config.toml
hidden_act = "swiglu"
init = "trunc"
init_std_o = 0.0
MLP neurons of a small language model. Each row is named by its layer, matrix (down: output weights) and neuron, and shows model dimensions 128-191. Each number is 50 + 12 x the weight over its row's rms, rounded and kept within 0 to 99. A neuron's up and down rows have the sign that makes its largest values positive.
A block is one neuron, or neurons of one layer that tend to fire together. After each block is what it responds to, as a language model described it from the Wikipedia text at the highest values.

L8.down34:40 62 42 34 52 49 51 44 66 27 55 55 38 48 28 46 32 19 78 46 47 50 56 50 71 45 56 72 53 51 69 53 39 61 34 51 53 58 61 33 43 48 60 59 39 47 38 67 74 38 61 36 53 44 50 66 51 54 48 63 43 80 44 67
L8.down36:69 33 41 72 53 44 40 59 52 34 51 47 44 44 55 49 57 43 69 72 58 68 61 55 30 54 50 32 54 76 48 61 50 65 27 56 58 37 40 54 13 42 45 80 56 50 63 49 60 37 39 51 40 49 56 51 41 42 45 47 44 59 89 78
L8.down101:48 58 60 68 71 59 45 49 46 52 51 30 38 71 46 56 65 40 56 60 37 38 60 49 70 41 61 40 31 55 46 40 60 57 56 49 75 49 55 44 70 38 47 68 41 44 44 52 43 49 50 46 44 54 55 35 48 44 60 43 47 31 31 41
L8.down122:31 61 67 34 66 52 65 38 44 66 64 31 56 29 47 47 47 69 52 53 46 30 45 57 54 52 31 29 65 36 54 50 62 47 72 57 75 52 48 58 15 32 30 47 41 46 44 66 39 63 57 53 57 46 53 39 47 57 45 41 58 40 52 38
L8.down428:56 30 59 44 43 63 46 42 52 31 23 60 37 54 51 37 67 69 41 37 59 42 39 38 41 53 53 55 63 59 46 80 56 49 49 48 51 53 50 53 50 49 38 66 65 43 25 51 43 76 51 55 53 46 59 24 54 40 61 60 69 22 56 75
L8.down452:45 56 53 64 68 49 55 49 30 40 53 58 27 53 55 56 58 46 38 50 46 51 39 40 35 58 45 44 43 45 44 57 57 69 49 52 33 58 44 80 62 33 57 73 49 35 60 36 58 41 28 50 59 42 37 49 51 49 63 53 75 50 64 54
L8.down654:51 36 32 63 53 66 57 67 34 58 58 52 42 50 73 43 60 40 51 54 55 74 59 52 47 51 38 46 45 83 38 43 44 38 45 45 68 50 47 53 34 50 34 24 46 58 54 41 78 45 37 41 51 46 41 53 60 50 46 54 52 43 57 45
L8.down698:53 48 42 55 74 67 33 60 42 48 55 30 31 77 55 32 41 57 58 42 46 60 80 39 48 51 67 24 60 43 66 41 56 61 42 55 32 50 51 37 65 33 62 39 47 62 36 64 56 62 45 53 50 46 46 55 30 48 52 45 66 53 46 57
Responds to: Split-verb inflection endings. Inflectional endings such as -s, -ed, -ing that finish a verb split into pieces, usually right before its object, as in confront-s, enable-d, protect-ing.

L6.down57:38 57 48 58 54 58 57 53 53 73 38 43 53 59 53 64 52 59 58 78 42 36 40 72 55 47 45 45 56 55 53 37 35 33 53 54 48 50 42 63 48 61 41 69 45 38 62 68 47 36 42 55 50 40 50 40 63 55 54 23 82 56 57 58
L6.down140:63 40 58 49 54 55 52 39 39 56 42 67 48 32 52 66 62 57 56 80 23 48 61 36 59 48 39 32 44 32 54 38 51 46 55 56 47 46 64 54 54 55 37 67 59 31 44 51 60 47 67 50 56 28 54 43 37 46 56 42 59 55 54 59
L6.down191:42 40 48 62 54 45 47 52 72 36 65 39 52 41 49 63 55 41 54 64 50 44 53 57 38 48 56 54 81 43 55 39 50 35 75 47 51 42 68 50 56 35 61 55 53 36 44 28 35 51 46 31 58 34 30 57 55 23 62 57 47 55 40 49
L6.down297:74 50 30 58 56 48 57 46 19 65 52 44 56 59 66 62 36 18 63 51 56 47 31 33 79 59 53 46 56 51 73 36 46 67 49 59 72 59 36 57 54 69 56 46 53 35 54 45 55 32 57 71 31 50 56 48 36 58 56 33 75 44 37 42
L6.down418:56 37 56 54 51 39 29 65 38 54 18 55 57 43 43 65 46 42 46 55 69 43 56 60 54 51 50 44 35 61 55 42 40 57 63 47 51 51 39 32 52 57 59 68 57 50 38 62 58 38 37 55 50 47 69 60 39 53 88 36 58 70 47 44
L6.down536:67 66 59 41 70 70 27 54 40 58 56 35 48 42 53 54 43 43 49 52 41 47 52 60 16 39 57 35 37 43 37 22 45 46 41 50 59 52 64 38 55 49 47 50 49 45 32 44 65 75 26 50 62 36 57 58 42 52 61 50 56 52 74 52
L6.down562:50 75 42 51 54 52 43 35 61 56 55 49 48 58 59 70 50 33 45 56 56 70 43 37 70 76 51 51 49 59 66 45 53 58 40 43 74 71 43 70 50 50 45 66 54 57 41 50 61 24 30 59 57 54 40 69 36 39 48 40 63 40 27 47
L6.down622:60 61 36 38 74 55 50 45 55 76 25 46 30 53 66 49 56 82 73 34 71 58 53 44 50 48 54 52 65 54 44 45 50 35 53 43 23 41 66 41 37 36 43 34 19 48 31 59 43 47 38 66 34 70 45 63 48 58 48 45 68 58 46 71
Responds to: Initial-letter periods. Periods right after a single capital letter in name initials and abbreviations, such as John C. Breckinridge, D. elliptica, St. Paul.

L8.down32:34 49 49 82 49 32 55 60 46 50 61 50 49 41 53 71 82 70 28 56 44 44 30 44 36 59 60 49 49 45 50 48 59 53 50 60 30 39 65 29 36 60 53 72 50 62 51 39 52 56 60 61 60 59 50 54 53 59 36 48 58 38 70 61
L8.down87:52 49 47 63 63 55 55 40 32 54 50 50 56 73 53 35 62 43 59 53 60 54 65 37 45 45 59 43 39 68 38 49 34 50 69 51 30 38 46 50 27 45 68 49 26 41 73 72 47 44 36 54 58 62 46 50 62 54 52 59 37 62 51 42
L8.down131:68 50 58 57 58 47 62 43 58 36 50 52 63 57 56 51 39 39 67 67 64 33 51 22 50 53 58 53 47 34 51 53 73 40 47 19 57 46 43 34 47 57 47 38 37 36 49 31 45 36 55 50 48 42 57 51 46 44 43 69 56 48 50 37
L8.down364:56 43 42 48 43 46 56 33 45 65 59 40 53 48 50 74 45 45 56 43 57 42 21 80 58 55 24 47 53 47 53 46 66 66 70 66 40 63 33 61 45 52 49 57 41 42 50 51 32 68 51 40 50 58 44 52 46 41 53 56 77 69 51 45
L8.down443:63 51 44 57 29 56 41 54 60 41 58 55 41 79 23 64 58 37 54 47 46 51 40 61 71 38 44 47 45 49 57 45 58 33 53 33 54 73 48 42 55 56 30 16 38 43 49 48 47 67 47 62 40 56 54 47 61 48 37 41 60 56 32 71
L8.down633:53 46 61 50 29 57 51 42 38 41 42 54 35 56 37 59 52 35 43 52 61 72 62 54 46 33 55 30 49 59 28 65 53 44 47 26 49 63 57 54 61 61 40 74 32 44 55 66 39 53 56 65 52 89 58 40 80 41 51 31 40 40 28 44
L8.down642:45 47 52 30 78 55 55 40 53 37 27 48 54 46 61 41 52 48 48 55 47 48 47 44 52 27 48 61 48 65 27 38 56 69 53 66 58 49 51 50 51 36 63 52 28 82 48 57 45 44 62 33 45 71 31 45 63 54 31 48 54 54 55 51
L8.down676:49 53 66 42 66 41 47 48 50 44 62 62 48 66 44 28 41 64 50 40 48 51 57 58 58 48 38 37 29 61 63 38 60 50 34 19 36 41 60 64 42 39 61 54 55 47 55 45 24 38 46 39 59 56 53 23 67 51 60 62 67 46 44 56
Responds to: Abbreviation periods, date starts. Fires on the period after abbreviations and initials (St. Helens, Dr. Ben, D.C., William F. Buehler), and on the month or day right after on or born (on May 31).

L6.down148:47 46 59 59 40 35 54 58 40 33 56 52 54 55 45 45 29 56 65 47 46 46 52 66 44 49 61 66 48 42 27 40 32 67 54 50 59 72 53 51 30 62 40 43 47 50 51 44 43 45 38 40 84 57 62 45 44 75 56 78 83 71 49 54
L6.down289:36 60 61 40 65 28 66 48 53 50 41 36 42 46 68 43 50 46 48 48 45 61 67 54 39 34 82 57 60 58 33 36 60 61 57 78 52 61 50 49 51 51 59 42 47 29 60 65 44 53 51 52 73 38 60 22 53 56 33 54 53 48 80 52
L6.down572:50 36 42 70 67 52 51 46 37 42 62 57 24 65 59 28 61 43 22 63 60 63 59 65 46 62 43 48 58 55 55 54 57 58 48 40 64 50 41 42 44 42 41 39 57 27 64 41 40 43 19 30 52 55 43 58 53 40 38 50 67 58 61 36
L6.down591:56 65 47 48 66 52 35 40 32 58 52 48 35 50 66 72 58 50 54 72 51 46 47 41 37 57 54 44 43 39 25 47 40 52 39 84 42 57 55 32 47 35 61 49 47 53 54 38 46 83 54 56 31 59 44 40 40 68 49 33 40 57 46 50
L6.down638:53 53 44 47 50 35 38 53 50 38 52 59 67 32 36 46 63 40 58 53 32 41 22 61 15 43 51 42 44 48 42 46 23 59 70 34 45 33 51 61 85 41 52 54 66 37 53 36 54 63 45 54 45 36 40 50 59 40 49 68 45 53 49 70
L6.down656:67 56 38 61 41 38 51 46 49 42 47 62 49 44 69 54 56 49 57 47 63 57 62 58 61 41 32 43 46 32 66 25 32 63 31 42 41 54 66 64 59 56 31 60 34 45 74 46 46 66 59 30 40 27 48 66 55 31 43 56 44 54 48 63
L6.down664:35 46 69 36 51 43 44 64 47 43 58 61 62 42 44 80 34 49 39 42 73 44 54 55 55 52 53 47 50 33 38 46 35 32 56 29 40 44 66 60 43 76 41 54 40 64 66 64 35 40 67 45 61 50 49 52 42 56 39 65 53 50 66 56
L6.down681:37 56 71 39 63 57 61 77 40 62 28 66 51 49 54 50 47 60 15 62 61 49 47 61 47 67 58 59 43 70 65 53 45 69 58 68 44 69 38 55 42 30 51 53 54 50 47 60 73 49 59 42 69 59 33 57 61 71 64 55 51 66 39 58
Responds to: Past-tense verb endings. Past-tense or participle suffix pieces closing a split verb in narrative prose, such as emer-ged, redesign-ated, name-d, regard-ed; also some -ing endings.

L2.down19:57 64 42 44 65 36 39 48 52 64 40 63 30 42 58 54 74 66 53 54 55 64 46 54 41 48 64 45 54 35 55 59 47 46 31 57 60 53 60 44 34 55 37 53 59 38 50 47 69 44 45 32 53 43 49 48 50 59 35 43 64 29 71 58
Responds to: Mid-word s-syllable fragments. Subword pieces built around "s", often mid-word or word-final, as in merchan-dis-e, Metho-dis-ts, Bun-des-tag, kilomet-res, My-les, Magazi-nes.

L2.down266:53 81 47 60 43 48 47 64 35 52 90 61 50 59 53 52 18 53 56 61 53 45 49 23 63 61 46 34 58 50 44 48 48 47 48 40 64 59 41 56 43 47 48 48 31 40 44 59 70 59 68 59 61 46 30 59 44 40 60 59 57 40 63 36
Responds to: Split-word past-tense endings. Final word pieces that complete a verb split across tokens, mostly -ed/-ted/-ated endings (emer-ged, transmit-ted, demolis-hed), plus some other word or name completions (coast-al, gra-pe, New Guinea).